Weights of a small transformer language model.
Size: vocabulary 8192, 7.27M parameters.
Architecture: LayerNorm before each block, tied embeddings, attention and MLP in parallel.
Training: a variant of Muon for these matrices, 162M tokens, 9876 steps.
MLP neurons of a small language model. Each row is named by its layer, matrix (down: output weights) and neuron, and shows model dimensions 64-127. Each number is 50 + 15 x the weight over its row's rms, rounded and kept within 0 to 99.
Before each neuron's rows, "fires before" lists the tokens most often just after its 100 highest values on Wikipedia text that the model never trained on.

fires before: " |", ":", " ", " November", " States", "."
L5.down283:58 76 60 72 47 80 33 42 65 51 89 52 40 79 36 42 57 73 49 42 41 40 38 60 66 41 28 37 40 74 65 34 47 28 53 51 59 56 22 82 50 61 12 55 46 71 30 21 52 63 35 41 60 52 51 23 64 30 45 43 49 41 90 48

fires before: " to", " as", " —", ":", "–", "-"
L7.down65:39 48 67 44 64 76 46 49 42 62 65 36 57 52 59 60 52 32 59 43 61 54 58 69 49 52 52 50 59 59 41 52 52 34 45 43 18 59 37 39 46 51 51 36 43 47 25 39 60 56 65 46 51 58 32 37 33 47 52 74 35 26 55 50

fires before: "0", "1", "2", "3"
L7.down836:50 45 37 57 47 51 52 41 49 41 48 37 42 86 27 82 50 54 49 33 47 44 51 49 33 43 42 54 57 39 24 48 61 58 37 48 70 46 30 45 54 37 45 69 64 34 50 29 58 33 36 59 23 44 88 52 52 49 86 46 52 62 90 64

fires before: " ", " —", "20", " |"
L4.down868:70 27 40 49 50 38 54 49 39 70 53 47 69 60 49 60 38 74 68 60 77 72 58 42 69 57 39 56 34 33 49 75 53 61 68 29 48 39 63 61 24 56 55 36 45 58 50 44 42 60 52 47 50 38 58 43 47 41 67 43 71 25 63 26

fires before: " |", ".", " ", "}", ":", " Republican"
L6.down304:29 61 50 36 21 59 68 34 46 55 64 65 25 98 61 23 33 66 55 51 51 68 43 54 51 39 21 32 74 74 62 40 44 36 55 34 96 45 59 70 42 56 51 41 51 42 62 69 49 34 21 61 61 39 51 44 54 49 69 49 36 49 41 41

fires before: "==", "===", "|", "-", "===="
L4.down882:48 57 47 41 54 46 46 53 69 57 26 56 45 19 79 66 22 71 52 44 58 99 55 36 59 53 54 56 58 36 65 74 55 38 28 46 62 71 55 65 46 41 56 60 31 53 57 53 49 56 27 64 36 52 42 41 24 58 58 54 43 54 19 54

fires before: ":", " (", "\n", "."
L7.down770:58 42 31 40 34 41 51 36 61 52 74 49 51 39 42 46 53 73 49 69 48 26 51 42 64 37 22 68 44 64 63 79 56 68 35 48 56 76 19 40 67 59 64 48 46 32 52 58 13 34 50 47 26 47 31 69 32 50 69 59 53 37 41 56

fires before: " |", "'s", ")"
L7.down564:55 53 32 65 48 28 45 44 70 60 41 50 68 52 48 35 65 72 44 65 30 62 45 24 17 79 62 54 77 53 43 70 39 51 50 62 44 54 31 63 56 53 74 28 47 43 43 62 43 50 46 52 61 52 38 38 52 36 66 66 58 63 46 64

fires before: " |", "%", "′", " years", "."
L6.down196:63 68 54 55 60 36 41 31 44 77 62 54 29 48 35 33 49 54 59 56 56 44 42 59 52 32 58 53 88 51 33 61 72 42 50 40 63 51 53 57 49 35 52 40 41 55 70 55 65 49 76 51 62 46 57 49 45 79 29 76 50 64 62 25

fires before: " |", "American", " |\n", "."
L5.down239:68 64 51 53 39 57 46 12 40 44 55 45 58 41 49 39 86 49 56 72 79 60 60 43 36 37 19 58 56 57 40 69 50 32 24 61 66 46 47 47 44 53 37 38 38 21 28 41 66 75 35 54 62 53 23 47 63 67 37 43 66 62 49 66

fires before: " ", ".", ":"
L5.down773:31 50 38 60 81 29 39 29 58 29 80 14 25 65 55 84 60 60 53 83 49 69 38 50 16 17 40 60 74 35 30 41 48 60 28 44 60 48 38 69 34 62 68 34 47 42 85 49 50 58 46 32 63 50 35 42 45 48 56 77 37 35 50 59

fires before: " |", " and", " m"
L5.down650:30 75 53 48 45 48 37 76 81 61 42 67 58 55 77 65 49 62 11 75 58 22 66 50 51 40 57 37 50 29 51 43 57 49 39 36 69 52 61 58 38 54 53 53 53 48 39 64 41 39 59 35 68 48 69 54 62 50 24 49 70 39 43 27

fires before: " ", "|", "|---|---|---|---|---|\n"
L6.down145:76 27 30 44 46 54 51 31 54 29 47 74 51 57 61 46 57 54 44 51 62 77 46 63 59 49 55 46 44 48 57 52 55 29 39 59 67 41 73 38 38 59 41 32 50 53 32 60 59 67 46 33 53 63 52 59 61 29 64 58 37 42 28 73

fires before: " the", " ", " a", ";"
L7.down912:63 74 45 49 55 53 53 47 35 50 54 32 39 21 34 31 69 46 39 47 38 55 64 50 47 40 37 19 56 60 33 25 64 18 19 50 57 54 48 45 47 50 54 54 76 30 82 46 50 59 81 63 43 40 39 35 41 41 46 47 68 56 83 41

fires before: " the", " "
L6.down460:39 33 34 26 53 57 41 28 22 54 69 37 57 00 60 45 46 59 30 31 29 10 25 35 54 57 51 53 50 34 47 51 27 55 90 33 27 61 58 73 29 76 44 74 55 49 85 30 55 50 35 51 64 78 54 42 58 63 66 62 45 37 48 58

fires before: "|", "-"
L5.down954:38 71 52 69 72 37 43 46 70 58 48 62 45 59 50 48 46 36 50 18 49 38 64 44 67 51 61 54 60 51 04 62 26 57 46 55 44 62 62 25 56 69 58 63 41 87 34 45 34 47 56 40 55 33 49 46 44 70 57 22 54 41 43 52

fires before: " a", " the", " an"
L6.down472:28 64 18 60 65 63 29 40 54 55 53 59 41 54 55 59 42 48 72 30 50 66 60 11 27 45 33 32 43 38 46 59 71 39 59 65 40 63 50 54 37 53 52 63 56 34 60 61 63 31 39 56 36 52 29 30 49 52 65 42 44 34 41 37

fires before: "%", "0", "8", ".", "5", " m"
L6.down850:69 44 51 43 31 69 57 88 59 56 37 35 60 44 43 73 37 42 38 57 33 27 58 50 40 32 54 79 77 69 74 46 92 67 27 46 69 33 37 68 64 72 48 33 70 46 37 65 34 47 42 65 59 44 55 39 52 63 49 48 40 43 75 66

fires before: " |", "|", ":", ".", "|---|---|\n"
L4.down339:38 41 31 46 41 87 66 71 37 57 51 74 50 57 43 50 40 48 39 59 44 48 51 72 25 71 47 45 59 30 75 34 53 25 25 35 43 55 38 46 44 32 82 54 54 41 54 43 36 14 61 51 69 50 51 54 35 66 49 74 77 35 30 62

fires before: " to", " that", " the"
L7.down592:20 52 63 65 50 48 31 39 33 39 57 43 44 40 71 50 53 58 42 17 55 56 52 75 58 72 56 36 38 60 33 47 44 41 27 57 53 60 40 32 54 38 57 48 82 40 62 30 09 47 56 61 31 61 63 48 79 66 01 56 41 21 33 78

fires before: "-", " the"
L6.down150:69 64 45 49 78 37 24 47 76 37 40 65 51 45 35 99 65 21 67 41 47 41 29 34 75 55 33 38 33 47 50 54 65 49 44 33 35 48 45 46 41 46 16 66 29 39 63 50 25 60 64 42 66 58 51 50 48 47 71 39 68 33 49 50

fires before: "–", ")\n", ")", " to", ",", " and"
L7.down597:29 33 37 31 41 44 70 54 61 76 52 50 83 31 72 47 42 45 35 46 41 65 63 44 31 69 65 49 56 46 60 55 65 47 36 52 61 57 46 51 69 57 67 51 49 75 22 49 42 58 23 60 84 47 58 78 30 64 70 50 35 50 49 54

fires before: " |", "–", "st", "th"
L7.down268:31 65 51 57 66 58 64 47 51 03 29 63 51 49 37 69 50 59 28 58 55 60 72 45 39 54 40 67 35 46 33 32 65 65 96 41 28 53 38 48 68 50 52 60 46 69 28 31 52 46 52 66 51 58 64 65 62 63 63 25 57 40 36 40

fires before: " ", " |", ")", ")\n\n", ")\n"
L7.down794:44 16 76 39 69 32 48 42 63 30 63 46 62 43 59 72 46 44 60 81 63 53 04 59 52 30 52 64 67 49 48 31 70 45 61 49 51 48 65 81 47 51 34 50 54 50 36 33 51 17 47 48 63 41 59 54 61 61 55 54 54 50 73 68

fires before: ".", " |", "5", "0"
L7.down870:47 62 83 57 53 39 26 47 53 53 44 51 46 42 42 80 46 18 41 38 49 43 41 40 43 38 43 56 69 73 49 89 71 57 43 60 71 67 40 17 49 25 54 51 56 91 43 71 60 43 56 66 56 68 66 43 12 72 38 75 37 43 39 54

fires before: " "
L6.down344:65 33 28 36 58 26 59 35 63 53 50 63 57 46 57 64 39 81 29 35 65 44 55 47 65 64 50 70 56 19 56 43 29 51 15 48 42 52 30 48 26 43 45 49 45 75 53 40 64 64 35 45 92 48 38 34 55 38 59 44 54 62 63 49

fires before: "%", "',", " |\n", "'\n", " |"
L7.down1:59 54 54 51 41 66 17 45 41 68 36 67 71 42 58 58 57 60 44 22 20 44 45 35 26 52 46 58 40 59 52 64 14 57 50 49 49 49 52 54 46 85 50 66 55 70 46 50 69 31 68 57 70 54 34 57 56 09 37 44 34 29 49 50

fires before: " ", " the", ","
L7.down218:67 57 44 42 73 48 37 48 48 59 56 25 47 48 25 37 78 42 41 54 41 72 51 60 57 61 50 42 24 28 58 79 25 28 35 26 66 59 32 15 33 42 41 31 41 62 57 61 53 53 36 28 60 63 51 56 37 62 64 47 56 35 40 54

fires before: "|", "-", "92"
L6.down851:55 37 68 43 59 48 48 28 40 72 80 46 57 51 62 64 35 70 44 70 49 88 49 43 72 50 58 35 41 31 37 32 13 64 42 26 30 41 53 60 34 34 37 73 67 52 49 59 42 59 67 57 45 41 42 50 58 83 47 25 53 11 39 55

fires before: " |", ".", " the", ";"
L6.down651:52 36 36 61 81 64 26 28 66 31 43 26 64 20 41 52 33 46 51 41 71 39 47 48 41 58 49 38 56 18 37 74 60 38 50 47 63 51 54 59 61 47 43 35 53 33 36 71 62 67 42 53 63 46 75 51 72 52 64 66 60 41 32 57

fires before: " ", " |"
L4.down646:30 47 58 59 41 33 45 44 34 63 58 54 68 34 65 44 25 67 48 39 36 47 46 41 53 56 45 58 67 63 30 70 41 41 48 53 72 59 26 48 24 39 46 38 61 56 29 53 51 34 48 44 64 51 66 34 54 90 85 49 53 27 18 55

fires before: " ", " |", ".", " of"
L7.down50:25 67 54 63 47 58 48 52 37 71 53 70 36 59 57 35 30 33 46 48 53 40 75 48 43 49 65 48 48 39 45 32 66 50 65 45 53 65 38 53 51 84 40 70 56 68 62 56 34 48 44 34 69 56 70 41 51 45 70 64 42 52 45 66

fires before: " ", " to", " June"
L6.down803:36 58 63 49 34 50 38 85 36 49 50 57 61 67 43 56 62 39 17 65 53 46 66 50 33 31 51 63 21 61 73 41 54 52 69 39 50 82 51 53 48 52 52 65 35 51 61 52 53 36 84 29 61 67 46 51 47 54 53 68 93 55 62 51

fires before: "19", "20", "18", "7", "1", "2"
L4.down482:27 39 54 42 47 46 42 58 81 50 45 46 49 62 53 80 61 18 45 29 59 57 59 75 39 73 32 55 74 42 30 72 82 53 45 86 42 31 51 63 67 44 27 63 55 58 50 62 52 41 40 85 30 72 57 64 52 42 44 30 33 34 63 46

fires before: " to", "ed", "es", "ing", " that"
L7.down900:26 59 43 71 55 56 39 51 63 49 53 43 57 37 63 23 59 47 43 62 46 65 36 55 48 69 30 67 26 57 49 41 57 47 47 34 48 41 52 48 56 34 46 70 42 37 79 59 56 65 68 55 32 38 47 52 56 87 36 44 36 43 42 34

fires before: " that", " the", ",", " a", " he", " to"
L6.down635:33 63 47 14 40 51 42 48 47 62 42 64 37 49 75 40 57 36 43 43 59 52 79 51 46 68 26 45 53 34 54 62 23 69 67 31 40 79 71 49 42 52 55 42 53 50 35 63 29 30 64 48 44 47 57 32 44 24 55 30 59 49 52 38

fires before: "1", "8", "9", "7", "3", "2"
L6.down371:30 68 39 55 25 68 23 25 65 66 46 28 32 57 52 88 95 44 30 79 38 38 42 52 74 40 19 54 56 58 40 27 34 59 60 39 62 53 39 31 59 52 47 74 45 66 28 77 45 59 50 35 35 36 55 37 27 61 49 73 40 38 62 58

fires before: "|", "}", "|---|---|---|---|---|\n", ")"
L6.down792:48 48 36 56 56 39 64 60 54 99 46 38 73 28 37 35 55 54 29 73 49 40 41 50 67 71 29 69 56 56 50 47 55 42 47 61 58 36 55 43 59 78 64 53 15 45 18 56 59 42 75 53 65 61 47 71 63 39 26 17 41 51 27 44